Weights of a small GPT-style language model, trained from scratch on English Wikipedia: 37.6M parameters, a variant of Adam for these matrices.
MLP neurons of a small language model. Each row is named by its layer, matrix (gate and up: input weights; down: output weights) and neuron, and shows model dimensions 320-415. Each number is 500 + 50 x the weight over its row's rms, rounded and kept within 0 to 999. Numbers have three digits each. A neuron's up and down rows have the sign that makes its largest values positive.
Before each neuron's rows, "fires before" lists the tokens most often just after its 100 highest values on Wikipedia text that the model never trained on.

fires before: ")", ").", "),", "E"
L9.gate68:538466509465473455518548533478544484485491459429483488428508490406445466474526431436456538507443460525361464501541495473572464439523468446516432445494456526500517418484486543473484498505564390475487495531551557486524528500437501512506523514452527525445495508579541440554519502517564493480
L9.up68:528449537501598544487507476535525475603492508517569415526475648523541532535554528392511439450530483547464475472462463521425482402538467517446484600542602535543518508535501516515517458523518444507507486514539445494546506516637559523463440461539546451487447513472516481433562520507443587476
L9.down68:528455514496531684471511562596479415535540455499496477374500550470503472586508466535466457486527480487453571477507614454528508528478418487472475542493409546579571455481520508418500490513467499463525497508559472459501616470518505355577576544477539505491461288436450567449386449563471589574

fires before: "==", "===", "|", "-"
L5.gate315:552588539466524495517507392525483490518493492474455559435617541496438442533479459518524499477491510562416584539440454489575523442436464507449542571477522366553558549535455476512528552569511459567541568479551409413461589464505424512590470605502498576494404510587569537477498542454574392539
L5.up315:479458542496559566490461560594481542464521411392570456497519570614451538503390622436504436488498480506484467469489494496450523527489497512417559585472539397533510496512479463474425522512527397516537586492463438466477479483447483437593552470475517505480552425431541515464518551472504532434
L5.down315:458543547459489497560428518522449393387436540529545545563514530488482522525465413505491545418634520600473505522529388532441464481549406470506520521523511548381567482526449484508556449465497509506435541564567483528470485477480501542491516428474539504443528564596485367501557462574524424574

fires before: "\n", "-"
L5.gate441:531454521499552443496484415581440509522540567397576550473612505395420501507465531597459571513557481562374493456577476463553533409514548525483592482464498524508489482508504409564477480449486516502461463440542495437481503448490442497473498484506547558473504512571638490560530516549525451504
L5.up441:506382517484518531579487539459482504641541500507485479463456511551449429503551572409547469561447530518502468488513521484406492464460384562513490513504454468540482545439524486460480397470496356463555489539582458546434515496508499484505475663446558426410555457487518349460455470532528483503
L5.down441:528513514442519399557387528617434504419459494595578458600435460527531565477525576466527521429445459559558488517498552548525540536542592493562473517566524550551559463445467506515413541540530560509475452494562594553597490490496563502500482418483417545453508417443482527524543491527473503515

fires before: " |", ";", " /"
L8.gate232:484456480556497507487527608525543470484526557497493526521472551518533580526465509637518428424510600464514485448544451486534505512468496457443548572519515553512581498505428493599493475499472564525511527487427549467479451626478447558524438476562533531532470497491550544492519435496366438501
L8.up232:366432512463515515423523560391503532661478539484532552563466538507502575490532431463521497503516535557465539597533515466492456534449494400464522478444554564550436479515550526543578567510474504445490503545477444554590476497539510459472568470502514562466373558470521501566532532542491459515
L8.down232:608495495563567522451490514561511543477521437410426526438551547519460468479485579477476464487524603514593410523398458490486530520505552593484445485445487498484502554471344458480470436527540434512571429531499626371428483423436551456522473497490467559470633457494445399460551463502587528441

fires before: "\n", "."
L5.gate546:456476477527414465517501501567483507469525501541544397466485550493520561476484538458385495478522486453521516455412446481455570521471512438508499483533468553544603448528442514506570492511459524558505492498438548601543583491485608529502494503514411501545503451530377566403571535528370508425
L5.up546:438478405435466493453493564523371452490529413479492477581506492485535458534537476520520602478464508490477506499440445543470505492456536551463497473492509515403539351483505536497475518461474544503530479483416526508475505477545467542494528471467483437446534461448572541469429537521441526565
L5.down546:556540543554544548484445462472579498473490593483515486436497503539451537488445502493531369486499473527517458487527606431530473488524429450516501457484459485611440606505534502496535513485498427497450489474577471502529470551459510557494410531540515528559445475527456458510584467487521453434

fires before: "\n"
L5.gate745:554456467542518553555542522533520545491484456660479468524513503477523452466466600519421504502482496529526478418557456466435492583484545553535447614571491549477521502505481558379458408443511483487521458463501469492504501496539457475474443518407427510541482494406514451515542552522542463457
L5.up745:598524387411464512561478538517419456461495446537560545492537424492456548530515471472533533480403491547539552441479427497514516464500486542499430620489525510455515457530541458500428568516499494489520521478566542486402494416580521497503475498512498512442548482476562399523478486405635395521
L5.down745:490596570522595490529479461476452521531446544434433429465573575577520463532503527507512462490559481498566433515572467489506614600498431422486536542403490539470533478548525571512528444487527474460538546539451481490476511625448531430475505451459484500546428468537526551439479557534414502469

fires before: ")", ").", "),"
L8.gate718:427540558443476445429530505484419500439547498473565487507495501459530509454595466469469483502442501499467451499410428488617569517509482558628466497412561600478545543549429578518475450487439502533521516583551604502601498508502525506481540508437453473512547474563538513512569445470489429507
L8.up718:557502433513556481439560467395505415568501556562549502528560461436446555490523371487521549512530463440520505485448519486480463534524504506548459510522617505411551465524484451468493601558529547445491479475558459494593548510532601433553494523563456445517497496523543415459510559448492526502
L8.down718:479575542489414455413497537643549540387563550425532460525476520497501452464478481445509516522503546471444459462525425549561475425502467530520503470385471493480511526452457586546467439495524520479466518555455514511447517506460456583347504528432535507469501483452501556515433433553496462553

fires before: " of"
L8.gate106:499513532541563421473577476482485537495508399508460438450444540496428457502537461425620457559504544530465527492544515444441515408524543477500523560431534492512516527488532469481526448533504519494418484515541464526542431482482523541510395531451468592443480540405589443488418513457420518433
L8.up106:558441575468570442462507481457512548403465452474564511591478573497444542480549484584492487419408540555497608530474615448462428439510534487478465534530512514524413594456560448572543474487461540484562610468475491481527468518539460544419452465588409506448497518559478554445479541433372518507
L8.down106:482628527534436444583544428438495512444445617527486445550454525551486481497529466464585542548593454538489552549540522454513439544545521590484432555460487547437520506452497506451476480475505481524524493445398488524441439472466460533484552558487543449447432490478434492474544562448585425503

fires before: "\n", "-"
L8.gate224:585483558441493464502504601475488478553506516426516578489534506566444426442466523603508446542429460514618554487574439544530557354477485429439513552482429415460495565503447508515525484503504453532480504431432535507460464558516447567547530560515496631506383550553577574585543544531592502530
L8.up224:454528637517486516444436495568518465414517468495491465512405488445440506446601505457532490492596506554411499507447403543522589500487508490513512525535502466520535592469612515494517481486573558480528479547443538413505399433468644482502498623400541507409484445475432512361498530498468500550
L8.down224:549511525472525566497457560550538491458460481488482554509485506520591490589513461402501436448439497458499396535460549592556529455475456526419392407426461571525491478445460528512500511504464511528504464546449505589514499566526576505471445505449486527488481553531467456471512565521519571539

fires before: " as", " to", " in", "ing", " with"
L9.gate461:608587479580441427551536525386477479542461461400447473458455464579513493526388436500541387527544491496430507513551501507533520335452410592500536489456478514487519512597417506557493482508543474584542539616592531513459498476530490568489486494560497509470410506410455428499602436514540512438
L9.up461:496505552499478447450502501546442449526432385500522418513485507492418482544509500595487436464518550469488513451471524488506534406509528441506518550475392512456516486542465643501454499513520597448524468571486571530405549499446510504422439475538502472418497549542513489472558447477563550458
L9.down461:542570418506427497454437441542572482513529518449438568533470406535578464524486477462495545451539616443494497431438445541450504413447458528424519488508463569587477521528533460617589511558559485468544511464451441435508387494385545573486435534469575417576541515521406550459473455469471503505

fires before: ":", " of"
L5.gate342:564444556460534456460504548471571510491503418411452567481514424490436474534556532393542474617543506526604480516537415495501397515534585472519528432489475491548480449469500511500528519546484463474561542507497523456508447433477591570568528524454517467493420618487545457577455490510552430493
L5.up342:515507539476465452462496509522542446443488439443504563458488550432547504568500500495522504573525421500621487473463422526475488551611652494471497406486466557503528459538489513575529523527425480567506494448432541472567447418546590502544508490514449448501455584587453566416551502534502444500
L5.down342:449467491501442430598553526448444582518502576599501518542565503540569493411464382568475475488480457525541518466490525597511500451501456541422526429552481463510557636475578514518463459477558521606414469586555549553574470558418568464545496427562514474504538350437444510500605470533445483556

fires before: ",", "\n", " ("
L7.gate442:521495527591516505559551440455448567446545531483439492429522463518510422480503520514603455407524517502497447533549432532515466464518517440521625457529573464432489517485574508472472508532622428500466447442497488503591432420605448518533523486479411503566492546421461468510484492505431512548
L7.up442:508511525547477507464555469516407452415559555549456624393484446518595397440517468541446432439478454502530542475482425532525485432505503415564432492470559531465502478529583448559435484527454354507498514506517521362481446563534485493549469469557547532449569485545512511484482500550510437543
L7.down442:470439501535435458482459484516576456575451480530478507490523466471496527504484476500554501487561455605502443469448524496444555505428566414475500490434471411497458537464479549499489470501465562489545504405469521471510478559521535618469509456589456523465558441475484550504534518435514509532

fires before: " |", " 0", "\n", ";"
L8.gate126:444439432508461476536503642456454442560446432544429545530414579534544552430536428476492424506442450446535382489563423455465539458549431436542450489478538460482466487476510527493502438395465457448467451532490414429501505492406582483474452500488610515657603461517501511469507490548592488519
L8.up126:583428491496570456516535490451548492537453504513549531448498509445442493437446492527438489475425529551481504521489594486560528480409529510664521455515456598409482402508505401506502487490489606502701487528536493449477526468468509534431422455448459521521510563506579509499479535553514485438
L8.down126:413490546455524528443517513538429471461550480527495559513578540481444611522608475494525468475536451383460443485390507519458472554530546485478528478519593485451551522551497555556505545481556483525506426642495479549603473547474570552548510471524563442537509469465487487464402492445566504587

fires before: ".", "S", "land", ","
L6.gate54:543522586453471540545522610393461480507372540432509622506473511537411506400558545538430503519495547509527503513595552491494586371505467534561478535546497504454416591418474450478480501432513498492515466521509522443472469495485552451477494491514604490526542570502557560477523372467534479440
L6.up54:501517487546524525459494589477510471506496521418491620591518520579473508485569487574469492525417502513536452401666510457478506485432577546544496494566524437471497501478542572470519468423495520538429503521551475483374469487488593409494407514581614444415611549567484484477395548419575452418
L6.down54:487521576423542455574445473493519513472539439565481507523524466491474440535444514488460399471610483505459528556474426603478431471559450506536451500406526577543541582571515549595470465541441519496502518431478549524548541501476445544493508480484524537483463504465561519458555490515527442459

fires before: " of", " that", "s"
L8.gate15:580594510481519434417512528503473499503474535481408596477451521484467469471571498555597513489421529415377469511530491448465457431472530516493490477386490537482498530455477463558576471520474452502536452587541470477427485434610560435511542532633471494544534505512546426437528440478450512475
L8.up15:555457468543461437504448505538458541439494553405481505570512422535476537459554522460539469422590539546511533480491602626529410522473515492527451421471541467499587470512501553602532551557492548522453499542513478576466543498441487513459471439504519454465472522443437580506495483322437472613
L8.down15:435552563517511610518500439498531533486474476497494538511509523481541575570517555457371501546532513540537552496555475531530589470545547440530487474542541471508367492521524466492504479489476450390558496482510542384551542461543489588509466560411529496516412521501478480504494518593549526443

fires before: "\n"
L5.gate50:504571516530502492505531440494461542537462491481503520531498590513464484510431432423470434541519555583394501474496545519440523422458446523490627529582534471520507507513480534513499465481499498484449504524569507532467481482318528454507500614457458442454501524424529491444483587524491538537
L5.up50:500543502475551502495487539500459524592586547452465469496504455614466468516442544525456506535561543604423497464486551540480530422457372521447571483461624538530531507507555448465448522480495475496458529519604499513467489435411540541502537597508521439442446480471586467501481483470616497568
L5.down50:508430530499521490456338528468417487476570533527491577582593460486444537477536495551611508495455390498584496521509494520486522494566544570475453500477554541531519507507495539406441540506470512623566478506590499499496458481514426515539482443526479516473488538463431483480506503478467467493

fires before: ".", ",", " and", " in", " (", " to"
L6.gate254:546485558524465440511503475481551503445377492542567471415571498419478499448440549425532518513482476468448527511563471456475563523464524615516515534589501567438515523456542553463510491506476552392473365584486546453529511492500490560542588473430529464516521577441543423450551434447489486401
L6.up254:509465536585459460516549560665448542565424517453551442515529582494420489487548471571501456569473521507562604448484472421483523464471567538469439374505512529464479533435526456466503354390467497557456411647522470582462474615428559513538503453517535507450598591474560450486533467523460471467
L6.down254:498534462436529579541400473385515445467559502488420524560526470579463569485470499429456600520503462450527459538476553556526474481493443408518553566503508448526505507569496536484487578614529465491508595447474611391566534441520498544451440490525438503534505418503488596535505513503539530506

fires before: ".", ",", " in", " of", " and"
L8.gate89:503456511497579443608569546474546462515390505438424525479445483479471529424523473385547511582466458513468463506505466408492423512532476516490524455538475497527482508446438517502516514486436484480466456555416544454309424489458520432564455613548527537571559541446455394521494548560509485492
L8.up89:465425544563481414480518515534535478477446493389510448510414458501433560523571515426556506505607397487451469579425458482548479584518480511430536525491560518467405499448484498347538491470426573597419504517481513552491458511453465522509466521484499503454615493457435448416498494491520469487
L8.down89:541484533477468536494544560490499505518568483552469522497481627566491550518502488555449373486501477547455556462472442564394447488425462628489535512477481540518592441489543524469510516563470595514555504520456450490510608513462489479483475511546519444494559476534499448380430464511363531512

fires before: "\n", "-", " |", ")"
L9.gate468:558542572580462496516547506444452399556657434519528569440582563482551487496493449487474446561525584437591427482421423525471430513543571525553486537461578414500477478548449435526499522454492346542531519534510490418520454438603609476410555473484498456515428488497552484448548492536546502500
L9.up468:459457612575422486455554553408446433449442511518626510488540573383526511496448575465395591510537494493577464510587470523481554631599542530591411511488468450469449502531443523510463526507486453485584372515476421558522522464569513395544488464469435505545497494555507466484581497513495464467
L9.down468:520548372434514557577391585555534581562527529468506508569477447495501506485514536465492483505461482561581530443545523453577508460568422472462479493474580543528488538472563541534496470515486515472492414467444542526434492484568511505408511479535494509510471447511524538586510418504481385482